{"n_layer": 8, "d_model": 768, "norm": "layernorm", "lr": 0.000524, "beta1": 0.9, "beta2": 0.95, "weight_decay": 0.37, "seq_len": 384}
MLP neurons of a small language model. Each row is named by its layer, matrix (up: input weights) and neuron, and shows model dimensions 112-175. Each number is 200 + 20 x the weight over its row's rms, rounded and kept within 0 to 999.
After each neuron's rows, "fires in" lists the words (lower case) most often at its 100 highest values on Wikipedia text that the model never trained on. A number after a token or word is its count.

L3.up2154,227,216,190,201,172,182,209,213,195,214,188,218,180,207,192,191,178,199,148,199,194,191,178,228,177,196,220,178,174,222,170,215,191,167,203,184,234,171,205,200,254,209,166,194,205,216,159,216,174,191,227,203,159,204,199,215,186,232,220,164,202,207,185,209
fires in: "there" 40, "september" 4, "where" 4, "what" 4, "which" 4

L3.up1963,198,205,172,207,218,195,229,197,201,216,191,210,163,179,197,210,167,212,229,193,206,191,239,181,205,162,192,196,203,219,173,187,209,196,204,205,238,136,225,184,187,191,201,209,204,213,172,179,175,183,203,188,152,224,192,185,192,220,204,188,181,221,178,192
fires in: "as" 41, "by" 14, "of" 9, "from" 4

L3.up2016,192,208,168,201,224,191,216,224,233,218,168,213,207,234,198,180,193,199,200,240,201,182,233,172,218,210,232,191,218,210,219,246,195,193,208,207,211,156,203,190,198,163,193,203,148,216,171,217,255,207,211,186,209,192,207,184,209,187,217,190,155,236,201,217
fires in: "to" 50, "of" 33, "at" 6

L3.up2208,188,217,200,207,197,222,211,196,202,245,194,215,195,250,192,211,232,249,213,199,202,196,207,193,194,175,198,210,201,207,213,213,232,225,218,244,178,170,175,190,182,175,221,256,195,238,204,200,216,190,190,185,177,186,190,183,208,162,243,220,193,232,155,193
fires in: "the" 59, "this" 4, "that" 4

L3.up1266,197,203,168,228,190,228,212,157,249,223,199,199,217,233,209,170,225,202,202,202,193,201,140,203,228,219,220,168,224,193,202,228,228,217,191,206,209,217,196,166,197,220,221,219,199,181,188,208,214,205,209,226,175,211,154,190,192,223,203,158,227,179,192,175
fires in: "the" 29, "well" 9, "one" 6, "part" 6, "and" 5

L3.up271,196,244,143,229,207,206,186,197,196,191,173,183,194,220,208,166,204,200,199,206,193,224,186,149,196,177,214,201,177,165,199,180,167,203,203,216,196,181,193,202,188,222,192,224,192,197,182,168,192,210,220,243,205,178,192,179,217,156,200,202,189,202,176,224
fires in: "the" 42, "as" 18, "becoming" 6, "became" 4

L3.up2086,232,184,233,221,218,203,206,171,198,228,194,187,213,180,199,185,182,193,152,203,209,201,202,188,217,220,202,210,216,197,222,210,200,219,211,177,194,167,215,184,207,203,178,191,159,197,196,195,205,211,263,170,204,177,201,191,243,209,197,166,175,174,196,180
fires in: "of" 49, "hp" 8, "72kg" 4

L3.up2923,211,177,199,194,186,205,222,235,218,194,207,196,217,193,184,173,199,216,213,182,202,210,195,172,219,213,210,221,241,213,202,226,201,200,189,207,195,157,229,204,187,228,178,188,185,208,218,189,198,190,219,212,189,216,193,169,200,218,221,206,173,182,223,202
fires in: "of" 21, "to" 17, "at" 6, "day" 5, "enemy" 4, "late" 4

L3.up524,239,227,119,192,228,146,199,180,191,203,204,206,233,195,196,217,209,204,133,219,169,204,182,201,194,186,193,220,192,199,210,180,219,187,200,205,207,210,206,182,202,229,207,212,220,165,180,207,219,203,195,191,176,183,202,187,202,235,161,184,191,206,194,236
fires in: "that" 67

L3.up621,176,181,209,213,185,186,211,229,187,198,204,215,220,211,212,186,191,189,172,201,194,216,168,209,189,172,227,184,181,219,181,167,268,206,230,224,217,180,177,160,223,182,174,211,213,198,196,159,176,209,213,211,190,212,207,200,216,235,207,187,205,213,191,181
fires in: "which" 14, "it" 11, "him" 10, "they" 9, "them" 7, "latter" 4

L3.up2418,184,193,180,256,197,196,209,209,183,218,173,213,181,207,201,160,152,151,233,215,202,197,191,183,207,218,192,207,174,208,187,155,199,202,207,203,235,177,196,192,180,159,210,197,198,227,196,175,173,191,224,214,161,193,184,201,209,193,224,193,232,201,201,177
fires in: "the" 49, "a" 8, "as" 4, "became" 4

L3.up171,176,190,185,174,215,205,214,229,236,178,192,204,194,201,186,190,194,247,215,180,191,170,190,189,237,219,212,168,200,217,196,220,228,204,178,212,229,185,190,169,219,175,187,180,172,203,192,175,217,177,236,193,215,185,218,195,238,207,192,202,227,196,196,228
fires in: "of" 53, "1" 4

L3.up261,201,181,193,205,191,213,193,158,230,161,227,206,189,208,205,208,188,225,177,181,213,197,195,171,211,213,195,171,195,206,199,200,184,208,174,207,203,194,214,211,202,226,183,198,197,201,202,187,198,184,163,177,194,181,165,186,196,197,218,171,166,210,168,197
fires in: "to" 32, "not" 14, "also" 5

L3.up1075,218,190,177,217,181,198,228,187,200,211,220,216,186,197,180,189,198,227,187,192,207,194,172,175,203,220,228,181,210,222,216,170,210,231,199,200,208,206,219,195,183,178,188,213,219,197,257,174,214,201,194,202,184,224,208,206,199,202,194,191,225,202,190,202
fires in: "an" 88, "anesthetist" 4

L3.up988,185,198,211,203,170,211,228,172,218,195,189,199,211,128,214,186,201,244,189,201,195,188,178,168,222,198,204,188,215,218,214,188,213,187,201,198,243,184,211,179,240,181,197,188,181,190,164,192,192,190,214,221,196,196,207,180,199,177,196,191,212,205,159,176
fires in: "who" 13, "they" 12, "it" 11, "which" 10, "to" 6, "she" 6

L3.up272,207,209,226,193,167,206,201,209,203,190,237,217,149,192,177,170,186,240,236,192,218,222,208,208,197,225,189,201,226,173,179,186,189,211,207,189,238,185,214,178,211,186,205,151,208,197,151,169,196,176,200,200,195,166,179,171,198,183,214,191,210,203,199,184
fires in: "a" 28, "he" 23, "was" 13, "is" 5, "very" 4, "she" 4

L3.up132,205,224,218,220,193,202,177,188,211,207,172,203,198,204,198,186,210,190,167,238,175,204,201,197,194,231,199,212,218,178,191,181,214,205,209,249,234,196,211,185,174,241,216,193,192,200,177,210,160,205,198,191,195,209,217,176,191,221,234,208,173,222,227,223
fires in: "of" 84

L3.up36,225,204,170,197,216,153,179,197,226,191,196,201,204,207,193,180,216,215,177,220,195,184,194,208,223,182,226,183,209,148,208,159,210,199,243,176,217,156,192,183,218,215,186,174,201,227,172,220,245,157,204,202,205,182,173,197,207,209,195,186,216,218,156,173
fires in: "of" 40, "two" 6, "league" 4

L3.up2528,170,205,167,173,175,225,185,179,189,200,225,211,225,199,235,158,205,214,197,208,176,191,218,212,207,210,209,200,170,197,194,211,185,195,200,232,192,198,213,195,224,197,221,219,222,195,185,233,223,199,190,235,194,201,213,198,228,231,215,185,160,172,198,188
fires in: "of" 70, "the" 4

L3.up851,216,192,233,194,157,211,202,193,184,210,198,201,198,217,198,192,167,227,212,176,204,217,212,204,221,230,188,166,213,202,205,197,229,197,221,221,229,157,220,176,253,189,201,220,181,232,205,172,219,206,230,199,220,164,210,171,215,199,210,222,209,225,171,187
fires in: "in" 45, "june" 6, "april" 5, "january" 5, "november" 4

L3.up188,204,177,201,221,228,202,232,180,186,185,178,197,184,186,205,178,239,188,194,239,195,215,218,177,229,213,183,207,230,208,182,231,239,211,198,244,174,194,225,222,199,222,209,231,171,207,205,193,200,188,202,203,204,192,193,166,187,181,167,181,179,208,187,198
fires in: "the" 42, "name" 7, "named" 4, "called" 4, "part" 4

L3.up2009,203,225,145,210,203,207,205,223,189,179,233,238,202,193,194,172,217,236,190,162,211,197,169,229,217,235,203,206,211,230,218,233,202,237,193,199,207,217,214,212,205,200,201,185,189,181,232,203,210,205,200,178,188,236,195,198,195,193,193,187,173,203,171,200
fires in: "an" 83

L3.up2547,176,195,220,211,211,206,197,169,231,201,201,194,205,209,195,218,211,165,188,227,201,203,171,209,222,155,223,163,206,211,198,224,226,191,209,199,208,135,194,189,236,211,203,212,187,218,177,190,204,194,213,203,160,191,199,191,193,200,177,209,188,223,205,203
fires in: "in" 27, "of" 18, "the" 11, "around" 7, "at" 6, "between" 5

L3.up587,244,214,191,191,188,249,204,224,224,196,174,173,167,202,183,212,199,180,200,200,183,200,173,172,170,256,205,219,180,180,184,167,229,221,208,216,198,168,201,202,194,184,197,212,216,225,214,193,209,192,211,157,189,186,228,171,200,202,256,191,210,202,195,196
fires in: "the" 35, "one" 15, "a" 8, "bacteriologist" 4

L3.up495,166,184,186,216,180,186,238,201,222,208,198,214,215,199,208,205,203,198,221,205,193,249,189,175,203,205,216,170,221,217,210,210,199,219,204,230,186,229,215,186,224,191,181,176,216,230,207,174,219,211,186,189,183,223,205,153,228,180,206,187,206,208,204,187
fires in: "to" 25, "can" 17, "be" 16, "that" 10

L3.up1381,230,204,192,204,212,213,219,203,185,184,180,233,200,212,221,183,228,160,197,215,212,225,197,204,225,234,190,226,176,177,168,209,246,209,216,243,207,209,185,178,207,211,236,204,203,208,227,198,232,207,213,213,196,207,183,224,197,201,252,180,201,197,173,183
fires in: "the" 68, "s" 4

L3.up1173,213,187,225,197,218,228,186,216,224,191,196,214,229,178,210,213,181,185,204,220,187,219,201,162,211,228,209,153,210,209,188,167,212,232,198,182,192,211,204,207,242,188,191,207,209,212,206,149,205,198,210,225,202,190,194,218,213,230,214,185,228,200,217,167
fires in: "its" 16, "their" 10, "career" 9, "s" 9, "his" 8, "a" 8

L3.up1345,220,192,201,230,199,200,219,225,210,175,197,213,206,176,227,194,210,208,177,210,208,210,202,224,166,170,183,165,216,192,179,176,216,201,190,199,177,177,218,200,210,201,184,193,197,215,177,178,210,220,196,233,170,158,197,190,168,211,191,192,198,216,206,209
fires in: "are" 33, "only" 14, "is" 5, "not" 4, "most" 4, "largest" 4

L3.up694,170,199,179,220,177,226,179,204,217,176,201,206,186,204,197,213,227,214,188,222,203,214,200,231,217,208,228,211,208,221,217,174,231,217,229,200,173,175,188,185,229,195,202,216,189,156,183,190,202,220,207,206,217,186,195,206,218,195,190,227,228,216,176,203
fires in: "in" 56, "of" 8

L3.up919,175,204,214,207,230,201,194,195,200,173,193,254,163,207,197,233,194,205,221,195,202,209,191,190,261,190,179,188,190,216,194,217,197,201,218,247,192,195,221,205,231,145,177,209,211,188,200,177,176,189,195,172,182,209,230,165,217,181,198,181,206,206,184,167
fires in: "of" 65, "about" 5, "the" 5

L3.up1248,202,183,183,194,189,205,228,253,173,202,223,230,191,202,175,208,231,246,191,196,192,225,223,222,230,223,211,171,234,184,212,200,230,215,224,207,202,163,227,184,179,199,202,210,188,162,201,200,182,214,193,185,190,193,196,187,235,198,168,221,186,202,151,246
fires in: "not" 12, "was" 12, "being" 11, "as" 9, "been" 9, "be" 8

L3.up2137,178,207,130,218,196,238,217,213,217,198,220,210,168,180,198,181,203,205,199,207,201,186,203,213,249,235,220,178,225,212,168,224,207,208,191,162,199,206,225,191,204,223,200,207,158,188,171,223,212,189,209,190,186,224,227,193,212,213,208,196,203,212,202,221
fires in: "of" 30, "two" 24, "those" 4, "major" 4

L3.up1729,217,182,210,203,197,198,200,188,193,172,206,206,220,214,209,235,199,219,218,201,198,192,171,181,178,162,171,211,203,203,197,218,194,252,203,179,192,213,205,208,172,209,204,208,202,204,187,193,189,200,211,166,230,231,218,188,163,220,232,164,213,176,188,199
fires in: "of" 24, "only" 11, "off" 10, "which" 7

L3.up2129,211,224,202,201,155,230,209,223,199,194,223,197,219,198,196,186,219,229,177,207,203,219,203,206,191,197,216,172,231,196,184,172,226,216,216,180,202,165,189,184,197,195,192,190,204,189,183,154,214,203,218,216,185,181,186,190,200,216,226,196,211,184,216,177
fires in: "and" 25, "by" 14, "to" 13, "who" 9

L3.up2795,195,228,178,214,187,191,219,188,198,223,228,198,186,204,221,195,203,281,218,184,209,174,195,188,217,186,225,179,200,208,176,209,182,209,220,203,229,201,216,168,216,177,197,195,180,169,182,175,216,188,221,192,196,189,198,160,208,205,223,178,202,231,179,224
fires in: "a" 46, "be" 17, "not" 7, "an" 7

L3.up663,196,166,176,216,204,208,208,206,165,248,207,234,168,185,193,210,203,207,163,210,208,178,199,205,200,232,208,188,201,206,168,201,186,187,193,169,216,214,192,206,182,179,173,226,182,199,216,210,203,232,204,210,182,192,227,185,205,221,225,212,188,151,203,209
fires in: "and" 33, "when" 5, "or" 5, "then" 4, "as" 4

L3.up2364,202,205,186,204,203,200,221,204,208,203,192,192,200,217,203,174,212,223,213,218,202,225,221,169,219,195,229,193,233,180,174,195,222,197,205,212,214,205,221,168,202,232,205,166,200,208,188,200,208,220,224,206,192,189,203,192,189,217,172,155,192,178,193,184
fires in: "first" 18, "this" 11, "these" 10, "second" 6, "the" 6, "latter" 5

L3.up1671,198,213,220,187,210,202,217,229,200,192,200,229,207,253,207,182,219,211,203,219,195,210,217,239,235,206,177,194,215,212,185,213,189,193,199,193,223,198,205,192,182,237,228,224,206,195,222,176,213,198,233,154,211,223,217,215,185,210,193,186,213,156,201,169
fires in: "be" 32, "to" 8, "well" 7, "others" 4

L3.up928,157,181,185,219,186,189,230,209,178,189,180,179,217,233,224,164,201,209,215,237,203,200,197,169,233,207,187,196,194,238,207,170,232,216,179,221,222,165,228,190,214,199,183,236,204,180,202,232,230,239,223,199,209,247,204,209,217,204,178,210,224,214,197,146
fires in: "for" 22, "from" 20, "of" 10, "about" 5, "to" 4

L3.up2782,206,217,195,210,158,211,211,173,203,188,201,219,200,167,183,211,190,260,181,183,225,183,166,178,255,227,213,159,179,204,177,189,211,201,192,164,228,197,189,175,197,170,192,214,170,211,179,158,196,174,227,207,184,182,200,170,184,215,194,182,256,198,188,206
fires in: "after" 21, "on" 12, "when" 10, "since" 8, "as" 7

L3.up2260,236,198,196,176,191,179,198,191,214,189,211,211,194,172,187,215,199,220,204,205,192,201,246,201,195,193,212,191,184,197,179,203,232,201,191,156,195,178,206,199,167,200,183,185,199,192,197,181,198,207,218,226,177,204,187,162,200,225,197,231,193,233,237,194
fires in: "of" 40, "a" 26, "an" 7, "to" 6, "known" 5, "united" 4

L3.up1285,199,182,164,224,224,229,189,202,226,198,212,189,185,218,189,195,213,183,231,234,203,220,214,185,211,165,194,206,208,176,158,171,210,195,179,230,204,202,205,210,191,165,240,181,200,205,184,183,196,197,174,219,180,187,221,204,204,206,197,167,192,174,195,201
fires in: "the" 55

L3.up2822,174,238,226,226,188,208,190,196,212,219,201,216,201,190,214,178,215,231,217,200,220,192,198,181,240,199,223,214,210,183,212,184,204,206,193,171,234,199,209,162,183,192,191,228,170,217,219,207,237,198,222,227,207,214,187,196,180,205,214,205,181,230,180,221
fires in: "that" 50, "when" 7, "while" 6, "to" 5, "after" 4, "of" 4

L3.up29,201,228,188,259,208,192,207,219,201,157,230,230,194,178,192,188,196,210,196,196,199,213,198,226,217,217,208,189,178,229,221,210,190,199,222,192,214,194,205,196,233,191,198,200,186,203,191,202,220,218,187,209,213,209,171,169,195,215,212,174,178,191,191,217
fires in: "i" 14, "there" 14, "and" 8, "but" 7, "who" 6, "it" 6

L3.up863,212,225,182,226,189,225,199,189,221,194,163,186,200,192,186,203,220,224,181,218,185,162,185,176,227,211,199,188,218,193,205,187,199,200,175,173,224,211,195,188,211,189,189,198,194,213,190,208,212,205,190,215,198,213,178,158,219,239,190,145,212,185,179,206
fires in: "i" 30, "who" 21, "we" 11, "they" 9, "he" 7, "she" 5

L3.up1055,219,206,174,197,199,198,204,163,194,208,211,188,197,187,196,209,165,192,157,199,212,188,178,218,214,194,211,214,172,209,245,218,194,220,211,203,179,203,232,208,181,207,201,212,225,222,206,201,208,196,181,222,194,186,186,191,191,230,189,218,193,187,219,195
fires in: "that" 35, "to" 27, "in" 9, "with" 4, "on" 4

L3.up2304,210,173,189,208,197,196,209,205,187,164,197,243,197,222,185,216,214,243,225,211,203,200,204,218,219,203,216,210,222,216,222,239,206,189,226,204,206,199,201,166,168,211,143,172,192,189,204,215,224,213,198,213,170,193,218,187,186,194,199,188,159,210,205,214
fires in: "0" 26, "2" 16, "1" 12, "3" 10, "of" 5

L3.up2994,212,187,165,190,199,247,195,178,218,212,226,192,198,208,199,202,170,212,201,198,217,221,162,190,233,191,199,191,201,168,227,205,214,192,225,177,203,145,210,196,228,225,190,180,181,193,204,198,220,218,234,191,194,197,205,191,211,204,208,184,206,191,167,158
fires in: "the" 33, "of" 22, "to" 4

L3.up788,207,199,207,210,200,195,229,170,212,174,196,207,193,205,172,211,179,239,182,194,219,231,191,195,200,200,209,149,238,199,198,217,194,203,187,207,191,227,209,187,202,224,179,175,211,202,191,190,212,210,201,209,206,217,193,199,237,181,210,192,170,187,203,191
fires in: "to" 60, "not" 10

L3.up1393,205,205,172,226,214,205,203,193,192,204,202,219,207,195,188,208,190,218,200,211,213,183,183,196,235,216,197,140,204,192,212,182,190,206,211,199,233,229,239,203,250,204,186,202,208,178,164,212,224,183,190,174,218,170,182,199,173,223,213,168,188,210,177,214
fires in: "the" 17, "a" 13, "to" 12, "me" 5, "just" 4, "i" 4

L3.up3066,208,235,200,191,174,208,220,176,183,179,193,197,189,198,174,191,204,231,198,184,209,185,209,191,191,149,193,174,224,185,129,217,190,207,188,200,210,184,200,176,184,211,212,184,184,203,216,187,184,190,247,185,167,184,221,178,205,180,189,187,195,199,226,209
fires in: "was" 30, "not" 13, "been" 7, "became" 6, "is" 5

L3.up1350,161,220,181,207,220,208,199,212,214,195,193,189,188,227,192,198,198,180,206,207,201,206,220,170,179,182,198,174,171,161,208,167,198,197,214,224,210,230,178,199,193,191,210,178,215,223,209,213,175,183,227,187,162,183,190,209,215,196,215,168,201,225,205,194
fires in: "it" 35, "he" 15, "him" 12, "court" 4

L3.up382,184,219,183,196,196,194,192,206,177,210,236,165,200,191,190,216,211,203,204,222,206,232,201,205,201,226,235,179,198,174,209,247,212,208,203,225,184,188,207,195,207,220,155,190,187,241,210,183,199,244,203,189,201,197,195,221,234,201,186,193,199,218,206,193
fires in: "on" 38, "in" 11, "at" 6, "of" 5

L3.up1093,192,231,204,197,226,197,201,197,174,199,211,209,172,205,205,230,247,191,193,181,204,208,236,173,185,202,196,225,178,198,208,215,212,194,189,210,200,193,197,201,191,217,232,225,163,184,216,180,199,188,197,209,175,186,184,174,202,238,216,170,228,239,208,193
fires in: "and" 33, "the" 32, "s" 7

L3.up2752,181,193,205,216,191,202,200,202,203,180,214,191,217,232,179,179,204,214,178,197,190,209,168,198,208,217,221,178,256,223,201,179,242,182,217,201,221,183,228,198,239,215,172,209,154,211,211,194,240,232,191,199,190,212,194,179,245,177,203,209,179,212,187,190
fires in: "of" 41, "that" 16, "for" 7

L3.up354,181,195,198,171,200,209,213,202,201,190,196,202,200,189,176,195,173,161,177,200,234,225,184,214,194,207,194,219,237,210,196,221,197,210,198,183,193,211,223,218,148,199,225,196,175,181,201,230,190,184,206,190,213,199,200,166,187,210,202,204,168,192,239,209
fires in: "in" 23, "at" 17, "on" 7, "a" 7

L3.up813,210,186,180,222,193,189,211,179,203,199,208,180,213,195,219,203,219,219,202,219,176,215,168,216,202,178,215,194,170,215,194,191,198,201,197,212,217,186,182,194,225,198,185,210,218,208,232,181,193,238,237,213,178,224,166,182,189,264,202,194,208,202,215,172
fires in: "it" 44, "which" 16, "this" 15, "that" 8

L3.up1111,195,236,197,203,148,216,212,200,195,178,220,209,191,178,190,205,208,265,184,174,199,198,198,183,206,192,214,204,212,199,199,221,232,195,226,209,228,223,206,185,210,193,194,196,182,221,178,186,205,216,203,175,196,179,199,192,206,196,198,190,203,224,172,178
fires in: "on" 17, "in" 15, "born" 12, "died" 8

L3.up1748,209,182,189,177,161,203,210,212,201,195,216,202,198,207,173,191,206,247,207,186,194,229,223,170,193,193,205,153,208,186,207,242,208,222,199,183,193,196,222,154,207,201,197,198,174,194,167,208,217,218,220,202,197,173,201,195,227,195,174,210,139,196,192,178
fires in: "at" 23, "on" 12, "when" 9, "for" 6, "from" 5, "as" 4

L3.up1389,209,203,190,196,152,214,208,194,184,172,211,220,224,172,207,202,208,236,171,223,204,191,212,196,246,175,199,213,198,192,201,187,211,206,164,206,228,197,220,190,216,235,193,220,209,222,221,174,215,205,220,209,177,227,163,190,190,238,231,211,248,164,180,210
fires in: "who" 27, "that" 8, "he" 8, "they" 7, "also" 7, "to" 6

L3.up126,194,171,201,204,163,190,188,184,188,199,200,195,173,152,213,188,205,202,209,202,193,192,217,213,187,192,178,186,207,192,217,208,215,213,201,213,221,218,209,205,212,204,226,216,168,191,179,174,221,210,205,213,213,169,192,174,204,210,176,190,175,214,212,228
fires in: "to" 22, "which" 15, "that" 10, "of" 8, "on" 5

L3.up2788,213,189,158,210,162,196,204,233,200,168,235,188,196,174,221,193,220,229,176,198,189,206,175,198,202,184,181,190,159,191,187,209,212,195,211,206,217,188,191,200,217,200,206,217,220,211,181,154,209,227,209,195,209,152,192,185,218,222,172,199,200,183,172,223
fires in: "and" 32, "but" 7, "later" 6, "he" 6

L3.up860,221,191,202,213,180,195,185,192,234,202,206,212,212,162,194,227,189,215,181,202,188,200,190,173,201,183,226,200,192,143,218,172,224,194,203,190,201,192,202,180,192,231,191,205,207,220,220,198,194,227,184,204,212,239,195,217,197,180,192,208,245,176,208,178
fires in: "to" 62, "island" 4

L3.up1831,224,202,208,222,147,175,180,237,169,210,192,154,215,196,206,227,178,167,230,222,227,221,219,178,189,241,196,195,208,204,194,217,206,243,219,155,231,217,207,212,189,229,219,228,210,209,183,177,200,173,210,232,192,202,184,201,187,210,215,195,189,190,205,228
fires in: "from" 12, "in" 9, "of" 9, "due" 7, "without" 7, "this" 6

L3.up1034,165,222,227,173,183,207,185,229,206,190,207,193,175,202,211,203,219,226,200,192,206,191,235,196,192,217,222,155,208,165,216,193,226,209,167,198,205,190,199,210,197,203,187,240,194,199,175,178,231,205,230,184,201,178,181,152,240,154,177,199,192,214,186,164
fires in: "for" 52, "of" 18, "during" 4

L3.up69,222,236,206,201,230,155,221,196,185,190,224,219,180,158,187,190,175,200,230,234,217,227,225,192,230,195,206,219,186,180,214,166,203,186,188,200,191,189,237,215,196,225,191,170,195,194,192,203,216,249,213,202,166,191,171,200,222,212,194,216,219,198,171,188
fires in: "were" 12, "is" 12, "him" 9, "was" 8, "maynard" 6, "are" 6

L3.up952,190,210,241,211,219,198,194,181,209,223,192,189,209,205,205,217,210,185,146,190,202,221,203,227,211,216,227,176,214,226,226,186,182,203,196,218,225,224,204,205,216,192,238,244,192,189,172,211,197,172,211,173,195,189,237,231,193,227,202,202,195,207,196,228
fires in: "of" 32, "for" 12, "as" 6, "to" 4

L3.up2027,206,203,239,198,226,200,225,215,199,212,206,229,196,197,225,208,215,198,171,222,182,198,182,204,179,214,209,177,191,189,242,198,178,202,240,201,204,209,219,221,213,167,204,223,186,204,217,215,223,222,190,201,231,196,196,204,210,192,187,227,187,199,261,202
fires in: "which" 48, "to" 9, "who" 4

L3.up1324,210,208,201,245,197,186,214,181,189,175,180,228,221,219,206,204,207,203,193,203,206,204,200,176,199,176,182,180,229,207,165,199,212,159,201,227,156,196,208,199,253,211,171,213,198,195,200,196,191,201,222,176,180,199,189,191,205,218,217,171,158,220,218,156
fires in: "which" 40, "atlantic" 7, "pacific" 5

L3.up1955,197,211,188,222,189,195,212,190,221,155,209,215,181,174,175,196,201,205,207,187,218,221,163,198,205,179,210,183,146,196,208,197,205,214,239,204,228,205,199,206,211,175,202,208,216,219,184,178,229,199,211,222,181,187,183,195,215,208,205,180,204,209,186,182
fires in: "to" 58, "that" 7, "would" 4

L3.up857,181,226,218,186,172,181,211,208,223,170,217,186,159,189,214,204,193,263,213,205,210,211,206,207,186,197,221,178,197,177,194,198,180,212,191,210,207,225,188,151,200,176,195,231,195,185,182,170,199,220,197,192,193,182,165,152,204,185,190,192,238,213,198,233
fires in: "is" 24, "in" 13, "are" 9, "not" 8, "to" 5

L3.up1339,184,179,211,210,162,229,208,251,212,190,221,208,223,211,172,213,217,208,183,219,210,207,220,182,179,193,224,173,232,170,208,160,245,206,215,181,212,190,186,218,228,225,182,207,211,216,198,185,181,246,202,204,177,223,175,189,242,192,203,213,196,204,203,187
fires in: "that" 17, "which" 17, "first" 13, "each" 11, "medal" 4, "to" 4

L3.up2722,223,220,196,233,208,221,213,204,242,198,186,173,213,180,181,205,202,228,190,195,196,198,204,159,220,237,211,176,216,187,225,191,192,226,203,199,209,183,207,190,204,172,196,180,206,188,215,174,218,229,226,181,204,180,158,175,228,241,193,197,189,182,183,189
fires in: "to" 25, "he" 14, "they" 8, "have" 6, "a" 5

L3.up552,257,212,198,213,168,209,219,169,229,169,190,211,186,201,198,206,213,207,194,230,203,190,180,183,220,207,222,190,220,181,212,213,155,223,199,160,220,215,192,185,178,203,193,224,174,169,220,170,193,182,218,214,185,219,156,210,194,212,195,177,202,197,202,213
fires in: "to" 31, "it" 10, "from" 6, "use" 4, "following" 4

L3.up1245,164,197,184,230,194,188,198,214,183,220,201,201,215,224,199,195,224,210,200,203,215,216,218,217,187,222,207,209,213,220,165,152,241,216,200,203,204,189,158,190,178,222,211,212,205,187,191,179,223,225,192,218,208,208,187,210,183,193,221,193,178,209,195,199
fires in: "as" 42, "appointed" 7, "raf" 4

L3.up417,201,196,183,202,218,217,198,198,204,191,227,199,190,204,202,207,200,215,168,188,197,216,202,182,204,197,227,169,210,195,186,194,205,197,237,195,207,200,189,165,225,159,200,202,197,174,187,195,208,209,197,201,200,174,222,206,221,228,169,193,190,200,198,176
fires in: "as" 51, "s" 17, "the" 9, "its" 7

L3.up1868,212,201,203,195,201,189,222,213,222,196,194,176,215,199,194,204,194,183,229,187,210,207,184,165,226,223,174,199,209,201,182,208,241,224,161,217,164,160,199,190,175,239,175,212,188,181,203,180,212,180,202,182,174,200,165,173,182,205,192,218,188,196,207,216
fires in: "the" 46, "present" 4

L3.up1493,185,204,162,228,177,210,199,208,211,154,219,159,175,196,199,180,227,212,170,151,203,206,165,202,176,188,223,238,223,214,177,256,196,195,181,201,192,183,184,193,183,213,233,186,182,206,188,189,193,208,256,170,215,203,204,193,211,182,201,159,212,187,205,201
fires in: "number" 32, "suzuki" 29, "died" 7

L3.up2350,207,187,170,246,217,193,204,200,216,223,190,197,171,184,187,193,183,212,209,182,197,216,226,206,222,190,203,197,233,211,192,228,190,196,184,183,217,188,196,159,248,167,180,188,185,200,190,173,198,217,239,228,186,178,211,181,225,205,197,185,218,161,209,194
fires in: "many" 15, "of" 13, "such" 10, "small" 8, "some" 8, "few" 6

L3.up79,192,182,196,217,173,226,236,220,218,186,191,222,224,220,203,201,178,228,176,173,183,212,220,202,186,195,237,214,198,228,211,200,182,191,193,177,241,193,218,217,182,187,203,207,188,156,187,179,174,197,191,210,189,187,216,255,172,200,238,202,177,246,252,196
fires in: "not" 40, "their" 18, "were" 6